config = dict(
    num_hidden_layers=9,
    head_dim=64,
    init_std_up=0.0264,
    weight_decay=0.087,
)
MLP neurons of a small language model. Each row is named by its layer, matrix (gate and up: input weights) and neuron, and shows model dimensions 64-191. Each number is 128 + 24 x the weight over its row's rms, rounded and kept within 0 to 255. Numbers have three digits each. A neuron's up and down rows have the sign that makes its largest values positive.
After each neuron's rows, "fires in" lists the words (lower case) most often at its 100 highest values on Wikipedia text that the model never trained on.

L2.gate344:106106129106100123149116105139143141161078105117129142129137140133112149138166098162133104143102069135119128148127090095127122126141138159114176134101112145133140076152143133147146148123131131158117125130104122091123107161106148095158179175166098089095113118121126176126132138171127142137103118142136142186187141127126093126150153142135162101105162100109114124136086130107139174111146
L2.up344:158083130169150120118134156163098130122113113152137161130131136141098113073110126131123143111121113123099108142112116143191123110170141182140130124142152143105131118107144134149107096091121161095155153170151137145138127143155144167148115123077128122130092123095054123146173128126103144111107094122075135097148127125116194128131126126150119109112128155110136121170145111132165132145143
fires in: "but", "it", "butterflies"

L2.gate533:135137138124121105103123135152145133127160141127125180114148116167165115114172116080151127120122096119121133078124137111103135158154129133140120170093141115149137149146153183145138112160151133178120123128168132067135111134142132097125114139150102137159159130146122113161141133151139104104102134143134112142144142096095147135136197156145138146135150130142108068132135081144093131136134
L2.up533:094135093153098104142133130141096114153153096132108143068100118134149140113158123110138099128139102118159119137146139086068128142127084130105098130115090108119115117117112143121084151098122126070148108164087162111090085118130145124100115141124111145098107122162119144132123153100119153103099096097142122132085138160137155105133144091111145074127146104110134130117118143163162105143144
fires in: "an", "animator", "their", "its"

L2.gate538:097077120126130156142098143134139089121132117169151134069068117118100101156125114088118117127124119145114124168153100105154112114104163161130183160148106110144163120133122115182124161161126163162169139152175140116144168155162122135140111112178141155148130119123145118135170121116138098114099173099102145102104157117122150129161155128110158124123110098180139128184126124150138071144107
L2.up538:117093139128088131159140103086103095133110137175165126104159103102086106133103094137098118122105127112119106178141082129140111103118123147161116179128094159105133155112128151146114146121132132132133108136143111146124143159172079154118135119176105145088132123104150139184135167156113129102149131091151102120133116147178118149174112118076143126127143133148115096124120129077119127126151
fires in: "with", "but", "to", "of", "butterflies", "for"

L2.gate688:103114122142120102147156129077148173134119115132093132110154151144140098178135129151108154099115171076142138132134121139148112120067104131128107160124145111097127126125126125090125138092167116145126117173110111116072121129090108133129107115133116154130153158144150126114145185121129123132151165053130133145130121108118147127132153130171101143098143120141113100181106109119137125113119
L2.up688:147132108114136104127132185121094144162132141154130134165170108187132107193112129113149114139134098102096145127142168119132126113094115150132147146110121130109109166129150188115110115120188118137170109111124129146177141186104100121135120092119128134163135107132131128154171114138172122138167175131117108134155155118101142113150134095120131136182119094133098114080146122162100116134113
fires in: "of", "to"

L2.gate421:208094148135135138087094141134130135148119143150135080158120126083110107120173106159136099159133090105090134137153123078135138141149151138149089149103101104112133088125109133137143093127130148126119145117137130146077149108160116122140135127133091145091081109147097122137124127122181132130126145128134159157176135143112129160152154160134132162165140123093157103093107148092142118148139
L2.up421:133077111098157119139096138130146156165140184133169137149139138152135114176102130119176159169099141113141124130140132095125131129142126132150110096111076094159128137125166132115156134122147118157084155089125139160114133100111142122090082144095165133108160140113117103093133164146138124122169131095148115142079150153095096119122146130081112142125131106119104133098093108143125127113132
fires in: "other", "of", "dumerili", "former", "latter"

L2.gate640:151126112139075175122154071143124125114116093115122149119137100136120153153134119117132149120147173126079116126141146134104114132093158102097135132102161104126135117117153144128160152125117121108126157143114140127111170113159165095121115126144105087097110147157157131153101163138133185140187150134110137127097137157069131103103171129105126147121090130165111127126141138087097100089107
L2.up640:124107119151110152136171158109108111127127089136162111134119112141114153158129127107088172130128155126121062134123129151093176161096179122156167137163119165169102145132156120140126143104142134106134080178109117119101143131127163100173119099084086114119104144139141100148148153115124165131130129106113158118112114097126112127098149086112091130126115110135095124168154148132130110118127
fires in: "as"

L2.gate665:150083114063132158132148155145151156170133131108191119136113127132098151139112106147149130179118163114154156147158123138140138171109114176127153123119161144132154093113148098111109152133129083148117119125114133097097134114100105088167151144104105140137103133134109130120146154119140130163123177103144142111141113167143130140126138124087165117171165138145135165127094129166144119149105
L2.up665:161122145173119115154144102125155142117131109109136122085133110127107138111089070138112126114145129166128106124095178145127137134131122163066146107135134126066078150076111123110108083104112099134132096149188124123115129099130127156106133150126107139118092136140076164135124139137103105187085102158134146096113118146156185135161110164102082091135101142174107132133140144181157115129158
fires in: "which", "that", "it"

L2.gate452:131133088167104135149195121144102082157176144100125119155141121149110150136118138116118156098126149090117106118146163158144128118108105106128097131144115141183158201148162110126130133118110128145161128106160120155090119154093140099078148108128122117104142140105173103150190145136138102157119119115139110102106074132129071119161133112105102103076131114179108101127108083114120125106120
L2.up452:139117133100126158121100179100087152040154120138149113123143113131084148162126131138091075125100119116118171080109160140106127118069146131104161127110144132131092116109149131168128157133107121141092121119146141127136156139142137145091207108114116137097137131119135169143138144165112137141147147132126122095134178143127146114130193106140106139149156178130143123124132102115120125142149
fires in: "to", "of", "provide", "creating"

L2.gate105:150095140119087129112125152149157141098140111126134123096105109153125090156116145119156111089172114158170102140142086088146121131105137123076149118135176121100153089162132126141089106160162060132155114110168148118128144126102114098138108121125119130101101107129116128167065158119096131129114096155118125145134149104107123144094134131129105098136125161084100125125128132139148133116098
L2.up105:142113135156151095140157131147148111143139089150088124158155147143098114125117102142152129146114152124119081108107094132176097088124114134137078126093109103134163148118143077132155096129110135120160173143115141161101119152145110116127136110107153104158151138130111090146140131118088131117131081133162130151123197126165144165135152144093135092128113098117149157116129145137153097097153
fires in: "it", "there"

L2.gate322:105121148123119135137089141154128153117128149142153123130099142101152086130155111130134101114119172132080142104094149089118103128172111131123132122149114094101160151120141113104107144113142164151098145124104123131109154100150113092104142121133135105126105147123097182086121126120151145153151124129153113133135126162136084111104122115134185132152162090118117114118107133147138159150112
L2.up322:138099113139106121112079136139090154143112113123125124109159106166093121132139145122141160153117104118151170129140112050118122098166145166117095111111115130133126132177125134096124097114121165140126155090131145098154116098093133144131154099129096146124126114185146122201140112138117132109135165104123159171136129105151157116111146155120133142132145092136121090137117125097180084141120
fires in: "of", "other", "than", "and", "big", "around"

L2.gate635:117151130137093121132126125134110128145119147169161124120127127070105113099122124133153164109141131139127134160082156158127094151115130115160139157146150066169126165104123101117149140123087153114138123115114148133158089132160128130082087150102108101116134102071128116158131116102141149114107101120181114130100114135125151127099124095142148135146163151070143141119114153159128099121117
L2.up635:121123103115152110112144122138097148155124139102165158080134085102119136126127141104152143128145162160148136124129137131135097149120166192173160088152125104120088146127146120107140123084082120129166070125156170094146122147108107101110122132108090106153116114100126080156151108141169134140135098174174135094141124112109096122079139116113126096126105118101121125123105115167100125159126
fires in: "world", "of", "grande", "grand"

L2.gate411:101131120164145171141140106165125119124167094135139089132134127136081081119114093207066152160125156114088146131152140136139165096144124132150140129115133159170125129123136102116100150116132157129122129134134152142104133195124134079134141143102116127133074130123086137128148122161120171148131111139144110166122106148146144115148175089138124090122134137125086128151121163123154126098131
L2.up411:168087145069115164120160119138096171118115121125139122138150096092132113122125138166100134140164154113145136131115107169134145129154146168152170134143164076104149101119094175125158113153149147134096094159100101130142168169147117114137172118090120125146126142156131118132117113137144117094093128130076137127141111154054076149140146126145119129112160137127136167108105142132149096104106
fires in: "it", "to", "its"

L2.gate329:110161129122149128158085132127089099137127127155131176107110137100121144176125097113137080156102146148172098093176155109134105100106098123082124101109111108151088151169126112103125107124151136122136130123101166146121091092163105139088163100123136111127138110109144137105148117123142147137133143106079117127097108106150110131131134121108131153125137104155109132068103153137126159137136
L2.up329:148167130115154110147124123163122106140132142114140074124162138143114096150142171102104098071128160112067163118146100110136098111147125135113177148095108137124148095113129115168119154117145141178135126095170132121125187165132155130133153088163129101168138159143113128157057113157101156144125148141188104179118117090149165082152148134143160140155187143143116128156122126101151139106141
fires in: "by", "to", "of", "from", "at", "than"

L2.gate73:124076128157085106190166158146107113154122107132161136108091129155109077135081112142129134142091171124133137075130119149116161131132125113122164135134099128087180120108155156170112110164155097157116123144143166128116130121127127099108146150135093169130091111103115145118143161138127101122143117116143098135124132131132152166125142107089090084123128142071114123103135154151133165165084
L2.up73:184115150154111076157160139160109097130127113136093154112102111109122137138110104116144104118122124122108102083125114107135131110130115119127161136147105091133153107156177103162171088144140123116135075167140146133117136144160119103090176116123129126160109157121180146163109142147127147133140136084139149144166147114141107162119138113099140071106126124141141149099137119123128108110100
fires in: "it"

L2.gate335:143099130118135138140090143124145141097099094144136134132111146109086108124132163098163123121122118131116153182082131125164128160128176162149166117125140101103135117141122132094128104155147126143082130145112150176093107118164096107089148107078126189148135125162128113081174098103146143136121130148113132133109137108117164088109116104095121139136123119134139140146153137140160122170164
L2.up335:148133141132175113114127084177122063111109125128119196130131128113135144142137132088099127170116123133127176136112143129146157127136123161155111161159151136174129131141132119135128150115111187140137083136100110133099136110170112127122150124124135155084093116102107170132092124115130169149099104095122115134085104144122144113119125134135165126105102155127146128144124166160148136102153
fires in: "for", "key", "to", "on", "playback"

L2.gate296:112120105144114155130117158144148123110165102135163127100110122120086119149126133165151151158126143097142145117159086112116116136069118140118099109097153140099117127139113130103073126122106092136139134142121132125140113101122148126114163100120150139131130145115138164124145157166133089119178147121156173150149117129129115132099139112105122122118086118156140088106122131086135119112110
L2.up296:112149130086133101117113138144119163172133096099080112171139118110131064133167152115152137164153162144153129127112083117151122121121158080114127091132108106070139148115174118071131165093098089181141142094092101094143120136108103162109153136124080156124145175145112120143132144105127129124148118169106140124136122105122120110129146090113139127101130083154130131111088087114117122127171
fires in: "around", "to", "since", "in", "until", "about"

L2.gate404:129123093133115143151093118154127127141095047120165171155138135100081120112161156104143110152166136106141114134127100124084127126133124157113143133146107145135138114131121141150149143098115098137150129095120139144128175158139121091122143080131129104118134098134138080177156133150119143139176132087133139146136114117088076092112173105137144160123143099111145106102106112080165120084100
L2.up404:118139127110158139137114148153150122128173146117122157133149127153169156110146126136084134135078155109162146086156059091115107064115124131099126143139109123124175168125182183051124127124145126129118105094137097128140131091094097120153116123087102150131109121120102149126152141129162151117085111116097155144123120129130145134168117103131090147127096117106101102086132125146157104136154
fires in: "within", "around", "over", "by", "in"

L2.gate505:111094148108163102089127137094106076122119120113128091153148110131117138156116118130161129117155117118128114119141110110176141113098118089147136118168149127102068109174123120114105150141148092109092120086100132135144144144119085126106129105073129148126138081086165131125143125109173129122113115147114133101125139107158136166135110108127112149151086111153120094070061106125139147121109
L2.up505:147172119092137084148128106129123107122141127099119151139205100108103155132136159124123093123102150102151139106169118138157149126171128108125131153104145127149081105115141159124130133114126141099111123112170092106122107094163114134079146106127075088120169136109105125116126100118164117085103181114135107102153112117133096115095131080124135135131135132146089082126134121138117155174134
fires in: "in", "of", "throughout", "from", "to"

L2.gate65:167102122123110121132136131134090111126127109156108164127139139155138119131131092160124151139113123103153140173184105096134104143120060126117117120125108139156135139123078129111087110126158101120126153166150110130088106127141119135095137122155058113138160114119132115146143152150142109125137145145152078103133121145137139112146140127131160140150105120156090101112138102108128126151163
L2.up65:091122134103134105147203094151124166117164122145139173136091140133152123136134155101158115140096093140084142119154146089129124151113148121121140102073136149130131115148074141121149112088121116150108122096090135093126109111191129100159126136139110150130092146153152150130115135126147087117136131094174161110126146163157133149151120132113122094186106143139146113119116131138139131148122
fires in: "an"

L2.gate587:164108131099115160133126150089116135152130150173111132078148112106144134143135127133106175116134154068117097101172073139072136112103113092085144140167106155116111117117183124134169152131200143128137148124153131112101150121106090089141133105100097131137122154104093084107132133134155119102138163086120144114114134136110115108147122101133140136114121121124118151138110120108154127133136
L2.up587:116126126135076061156149085160094135109161128093139156136152133143125113115101141133085177120116143128120114130127097148081165109112133113136118162155110159115104152125138146123165093106140136088104152087096073149123171079128142117148114115111115108120166125142127100136128160096133141105120139123127117113130155159097149132086122068114151167125124121123115116093147130112115139143117
fires in: "as", "per"

L2.gate653:143118088118130123136123109148132123134119121133152147157139126091121132136146129141111146118103145102066109115118123089205097133133137172127124115141155088105105155158144117150140098082099172099159133120143155096167107121155118107125136130088089096133127111131107122173147110118144132114126091160125106131099125108117115174114143148111168117142151115099119110095138131148122130164147
L2.up653:102123100136079119093114157158068125154110093130122154109107106076117118121097161101170112088140156156166121182151131129110097134118111169147097136119187123083112133099126117151132126178099060122135113138140130145154090167105132117130096139160130088140125136104131094156115154108130103160135115128155109122141167110131143141097125092080135121119120162137109124158121137136133129101108
fires in: "national", "world", "of", "american"